{
  "n_layer": 10,
  "d_model": 512,
  "n_head": 4,
  "n_kv_head": 4,
  "head_dim": 128,
  "d_mlp": 1536,
  "vocab_size": 20898,
  "activation": "squared_relu",
  "norm": "rmsnorm",
  "norm_place": "pre",
  "norm_eps": 1e-06,
  "positions": "rope",
  "rope_base": 10000.0,
  "rope_fraction": 1.0,
  "qk_norm": true,
  "attn_scale": 0.118,
  "bias": "none",
  "tie_embeddings": false,
  "parallel_block": false,
  "extras": ["capped logits"],
  "init": "uniform",
  "init_std_qkv": 0.0255,
  "init_std_o": 0.0,
  "init_std_up": 0.0255,
  "init_std_down": 0.0,
  "optimizer": "adamw",
  "lr": 0.00113,
  "lr_mult_qkv": 0.5,
  "beta1": 0.9,
  "beta2": 0.95,
  "lr_head": 0.00668,
  "grad_clip": 0.5,
  "warmup_steps": 234,
  "schedule": "wsd",
  "decay_fraction": 1.0,
  "decay_shape": "linear",
  "final_lr_fraction": 0.1,
  "batch_tokens": 262144,
  "seq_len": 768,
  "doc_mask": true,
  "train_tokens": 1281000000,
  "steps": 4887,
  "dataset": "wikipedia_en"
}
MLP neurons of a small language model. Each row is named by its layer, matrix (down: output weights) and neuron, and shows model dimensions 368-495. Each number is 128 + 32 x the weight over its row's rms, rounded and kept within 0 to 255. Numbers have three digits each.
Before each neuron's rows, "raises" lists the tokens whose logits its output raises most directly, leaving later layers aside.

raises: "o", "ok", "ol", "reat", "gu"
L6.down581:145116111152142113122163161175087135129160179145096124210116130140110042145141102161116162109163119102107093151087123160150113101110185089137125122112089150092110086150141131127099139126137126140124119136120103082127093125127153073156084140123129154172183110114146130099120097140116155119088125132116096144186078212178197156157162176189112195096113165161121184160124077154120123158152

raises: " are", " were", " is", " came", " can"
L6.down433:165089178070104092129099121174055102111143130084092086123157103102096120154090106168135164089123134113085171104115136151170144145110106146129111074139142121132149114159119159092160121115134135103145132126160104134136150112153140164136098173130142187116115141121133122111115092092125117180113137085094115131126138109129163171149092108166158101177154126167178118196089137141172100145138

raises: "ça", "zi", "za", "co", "ç"
L7.down922:100164091131146130106229144154115103139143181124094156210151166144133179145136148106131200109104130172145113153183142134192136153161136095126118123147067146099095081126122145075172154123119107119125103125118107098121122099173121172198112163124127145161143090124118130134149118135073157130031127113153145156155108133176146104086081145137140173109127130120135146194127166130101070097128

raises: "t", "c", "ative", "at", "to"
L6.down949:140155148103104146136170162123081157127127150151130096161120145075158093144128158201094173122117171135084124159065096173169069180143108152098127103073097133124097159103153165107105107130112169095160087136133133126122174118070145082102107174152098103114156087065167140134112146177110169160124156173079129125199050108111107154142155114204140078110088131128115154165099109148139158122074

raises: "0", "1", "2", "ervation", "3"
L7.down129:172093159100168127154105120199157150164130117207166135112053184056158137146166106110131144120157068148166040194120132109156143108117095147137120148144057088186110132147112072143191137160129099148153142157083103142140098113095078125186136087101142155098128173123073087144039149143096143158169119139167154108083140099153129124151107163138100061139110128113118170115136102102123115153111

raises: " he", " she", " they", " it", "he"
L7.down928:134125133155152165155171109130124122124122049148134173113131100114115197151098159108148091078143093118063083143117061132138175105120093144095075120137150134033115125089179051136155107125122169117077112097096145102113157136174108162119159128101082155158107089148149130161118100072110114082127080150088132174145136100153047149104156106190203122151131140070120086132121148143132167056189

raises: " 1", " 2", " 3", " 0", " election"
L7.down355:168167129098128130104173147190105149146199142122158165139076103162116133093127088081187149102164137103067149091114121133110125116140111100081166151146131131175155144086158155134103125096115066104183122162098085077143138186111079163152151093178125082112167154159113148102092143163104154125106100088100171122137113098139168133114133138163156089138138144165143145159100089123121112072140

raises: "\"", " I", " [", " us", "'t"
L6.down1000:094139148105116205135094095103083116133139150115123144121141213093180093116123131172129132189202172114105095124182117105158146110114144142169136076126140158202112107095172099151109147144187176081131141187125118113156077135183134166019156100110109117143156102109149119167169119100085191181171076076095103085144138130102088076201104117139158081112141109130095114170115097131186141109105

raises: "ly", "er", "ens", "ingly", " ISBN"
L6.down284:181152136139148134111053163132153104098091170096160081131154115125147119127149123173177070178144133161097081140127131131182125117157139092150092159121120158100120127097114151160159139142167160088107091125179044149118088183112121108091197113082147164138121129118101189142113147127057106126085150130115122140124088144165162111122050103119073126186164101164099161121152129083104121135138

raises: " of", ":", "α", "BS", "ye"
L4.down556:123084138097133125104074152156145104139149093169116087133054067154167162184113148114095156114131131117138090141118084136110104121128102161164255147118136157143146130186178109120129135135162110165154108135104099136162138122066164095165135159125132095165085134146044152127099142173112103125139164146115102157070121086114110123133096118098136137127094081045116210117127028105136110115122

raises: " from", "from", " From", "ife", "ace"
L7.down918:148085116174120095156128168085131132156152134189132124156119104164170105138140150175126152156126085102123116147157074140109127043160109109047211141143046111115103185134129153128117099122109119108120169118123075145082097053106144143073138095078085077141167101158117095171117092205139119122164092131127132105082108084083094109122090197129137083125106126156121147071066147116117123163092

raises: "ights", "atsu", "ails", "ão", "igg"
L6.down161:117195126170094134165149113162130101113078113119148146095194146082096130120148168152078074140079164171062071158153137113127093086131084147088154113146085154163085065163159139158106134120179112154127078142109196077107092111111053171125103148115148114112176089126096145104202137100151089140092132147141174095119086165149177194184193092085055091091159088139126093097203170165144157153138

raises: " 1", " 2", "irst", " 31", " 5"
L7.down487:147199123150095152117107114158108130125111167092119130100141118133121139070164086105120079158112106100122176063169145125159101151168114114203153122155117110118110127116152168156167146132103122085114141128120086112094145152123088090139135055130165116162080074114136112100134141133111158162159108152136175093165145118123148120129138130129123092191159084152076126139091105114114072140161

raises: " were", " are", " have", " include", " themselves"
L4.down1122:178116135105117121138149170154087174118128149038153141112129102091095077092130162125243135143146122094134123142110114157154127094217072150160146156135135076125095127140101121091127106090144118066099152131082147082129131126154095134143204168189120200122122154131127133159099165110110056086095100095107160145090166116095109083146065138137163137151101124117108123175103155132166155151111

raises: "/", "hen", "n", "ato", "nam"
L7.down97:107081105150182122102130084095088076120127148129146115195126162094072127201110096153134159108129086165210156184119113105145150107136138173151094096149181120146067171103177163111104138102112159117113129084041076137132126132132099121098091129183071104097055132142094120106122126122178148164120154121202101126141146142104162158153120160091115135144071130131101157144122139160082113147162

raises: "ments", "ment", "ages", "age", "itive"
L4.down720:169155127073149159155130093175089108108153071163129152178135086129139068143141154122072077114105132190138136216116120065134132156132111134120190101158176185108135068172141072124160146121137181191160099182154126113146144113150199163056101166093192151126105128102180135102117164146186121108200106080093152082126087104127112126113122080129078153094102136115134108135158038107154040092124

raises: " 2", " 3", " 1", " 4", " 5"
L7.down1219:166130100135166105086214104109157106135134101145098093096118139092149091080099111150127175079138171148111147091172130119191131127173135137146144161125173133152141116164187117108146168135099094103146138190111168159134181110138072131070152136145174129172101190162104161128148138149113159082130135111076134124158097136125089192136197149137108187148171153077117145185184094128137104083159

raises: " 8", " 11", " 5", " 12", " 4"
L6.down1012:130169119163103099183157153097099131109106166149150065145149087134139094127048129131119143160138161121165078128089125113132110114145155088154108151220175137173138066096147071163160137147118151099149112132071127122091169153106075085114134082109172106163128116112136113081050087202060180174119101112134129119130139147142181132083146198178133138143083119135091145137113077100155115075171

raises: " then", " later", " difference", " Head", " Island"
L7.down526:148075073089122111094141166160156135154166136165148144172127137147133114199129142161110078152195118100100150159144129155138163125072128148086089095122096129092133117099131184147116143068139161148128156105153148138151102101151196147095146045112154182123170134181150104161205133121136109103107162178134103109078159148087136124155134119122097122156125170119184131114072181188149106119185

raises: " 2", " 3", " 1", "field", " one"
L7.down1399:139125133099156170108131113225129105111144105121160095138187135092168145124125093128145166129102130131152163090160124115116153100138132165087148187072152101194137177115059073137067095178072187112197108187123179098153135188105057110079181082113088114145149099186134085188179125143116102109126106106106149113154138108149142160131194153143119157143121147133165164147178074102177093106152

raises: " son", " daughter", " mother", " marriage", " father"
L6.down584:149153159136107116030087109185146188095142198140170107135139148113126124123131130109196121085102123129120131053134168136076137147130123166125089098111162091096149140151119128116126189110170155146172147151111183160136123128110134100110127082086083120143083116183139118119050158149091142090076095123123185134130146128183197179099137107168098115199151166098102160115160100156111176142182

raises: " |", " are", "?\"", " is", " indicate"
L6.down1136:154132179135145076128158109129076125113133134039175114137140111109129088118135094135078092106100192163064139087098157129122081165127167142132111091136114133166149126123105138121085143116138134077139108090118101130144079184170096209147101160139140118157152123141103134117136132072090161188148119104179090143117194105135154150079098099119099161138204152177079110180175139098117206141143

raises: " held", " hosted", " scheduled", " organized", " in"
L7.down178:127157139114124130104111092096142102093096126078140111121155116092082126138077102115103073130124134154076110104147143089035201099149126132123145117102194142140053127114109093091122097140132121111100064087087138150139093188136147068075124128107123097142169153182089155146182145137091166126148074116180085148118173085094109155093119105124063122122177120080120145119078138120145151118152

raises: "up", "ver", " he", " she", " generation"
L6.down889:054107074130097132088102151145158149158141155165085126140177144117173154088143086068104126131156118090110166110144154098129134093176065072104102123125176100194186132143100160074190114118133147084160081118152087146152165126208176169147167105094170116182115110127178146161127104145062095141148069124114109150182113089091098169084175121103104110083117175071108120145113121154149156148162

raises: " this", " his", " these", " he", " it"
L6.down995:130121148113112145120124067110091110119144106136110130116115076186159165123094121152111128146085167131116182193153112142118143166175156144210177178161111120072093147084142111090178133204113155119125101101078173124082111148152148131165100120163057194075125171183128205109093083130151153119150131096133079065102098111117064130157133103132177157147110143152156128144082114132103124097193

raises: " the", " its", " him", " a", " his"
L6.down444:105182180168110130156087147079109089167122177130058088134165188169087186096123123069107072148162149098126157080119096110104142104121086133151176127117113136122124117103107117146140140111178063104122245138100156164096144134149062124158126143109107100105117164118139128178134102156074116147181072115111112159121081135124099076188165180090110107102203127125141161091152119114145168156100

raises: " he", " it", " she", " there", " many"
L6.down350:084171161098104128094091173148166134102131104163131157182153146146164131129175135135175122146117165129161116211143153145172150133172139164109136153087132125125090167085136111092183125093128087135124111129132149165125157127190160126151119064078077178111195166154172133100087117146141116085159146122123075130111170111130084155085147164184150117090168128074132096085054145158134124116133

raises: " from", " From", "from", " secret", " directly"
L7.down819:075121054117152118142157178121112181067167142137051147184078158195119125135096099134054120143138158150117163112084109182140142078081137127173148112181075086181042152134099114101091149145076115140091180142128116126094130097149162176125063073114210103115162082147042148185135083128175141123138113177109177149115123104077122120144110168073110156109087132129134105101103116118154091211098

raises: "the", "ins", "related", "like", "sk"
L7.down1409:099090161143164123075124154147213112140131165114115076156141128155064127123104177098116131117083157188127148157061063143149152153087177119149112123062120128168102130137080126177091096108103135042135185120093060132084135125171203091157081119199133129156150101117165124168107102135095166121124115108094088164150123122170128147106167115091130089144089163141145125103129142125032109078102

raises: " him", " them", " her", " tourists", " people"
L6.down602:130132119119128164095080126155200106094085130125145134120099142096188143126119140109113149122142105164089160092166126100116171086175160075084146156124095113117160131072145156091160081087119134145140197136105125124167167155144150150069105147119083144113118097171153102121168065120145131176120167117145093095088081103116092114161186125123111136154070150101132109136135105110175224107165

raises: " from", "from", " From", " between", " 1977"
L7.down78:161114131137048149164167163128129109087166189180115138169096093157161124135079164164122129131157088112134170107133115187124124067107107095153133117111108112084110142107168183147087117049119172134158135201129114112098108092157180131138119102113114183089161167105156095229127140195129130099108148115130124178123107138087135173160075160133137132201113111147133081150055130130125111142097

raises: " 1", " 2", " 3", "1", "2"
L7.down520:174159136125161145115179080140217130130143140126150178166131175076189133077126121136092144116129092131157083151176141075180147118164140136109156139162126145138108135175139139138125181150090121092155146148110162141139147139109096151165136121136143083167117134147126138101096151162063155137151161100102160042110119136092177125112088145185170072156113123104150116171161079128080102126196

raises: " it", " they", " he", " she", " each"
L4.down773:101149136091071130167183175126176109130176045164155160130126165166096158167112121098174122140066110175063159153125152138164148165116116140137104142152142133077163124099137135115142140122122125182081118161119108116093196155137132145125071133097088154155155099163144198079138157134108129138099138077099125098135153135117065097151143162136153195143137099126177094106145177169134115129117

raises: " father", " mother", " husband", " brother", " son"
L7.down939:073155099190160111112069171152139175125147153152171141179105181101106113109135152136158121133127190120126169069122086102144153094117116165185111105190103122092118179107143145122165140088111151147166142090151122179133090082146117113068115105143152116113130132156154131081083118168115133075117101078158131145125141153112162166113173157144168135178087140138147125173107128124159097092088

raises: " him", " her", " them", " it", " its"
L6.down331:135141182116070115129150128116145116133128113111184125120116204138127101142134167103151127141148057135122153130157094110150130111134101159095142111198095061050141136115123096168191115134131086190131125112139106178159192118136103112131113125084116136125122084148162144103071111126139095120148191073099109083129112154113109093118146124172118107120115130088116119141132090148105169074184

raises: "es", "is", "ez", "te", "ri"
L6.down698:051141157141103154124091142118098173139124135146112141094090098159088163236060147134132159102093069123148160171107124157140161185129126092157093118126118169132129141083114141116183160124166079138148152105114147068108169124112107162129129075095118118108104121175143092160117103130098168153116183133150124102137121162129153146120084120075104163098152114095110180119168125115163135118130

raises: " 10", " 1", " 5", " 15", " 11"
L7.down360:165164121182096066072137105138121122108113118146134069166124134156129104144115060151124128128061133057081170194129149063120127128131142107149112173162128099157126134104161111173109153172128080130194129149089132210163129152092108123141063186115114152169043172095145108107161107142105127138158127044129143195108103165164169110145111160128189144178197100141108135140059101188097102119131

raises: " him", " it", " her", " them", " anyone"
L6.down909:160110186128149096111100081111171174102094091128191110110139144125111106110139116084141121142120115092067130126117104162118132131104133146090143129123154133098124118071146090150188134142161072201115163132109131149132135130129146163091093145130089148131073067151185133173141095116154114135139157038069150141118112147104128099086158160134171142070109149101095170160151147133114132067180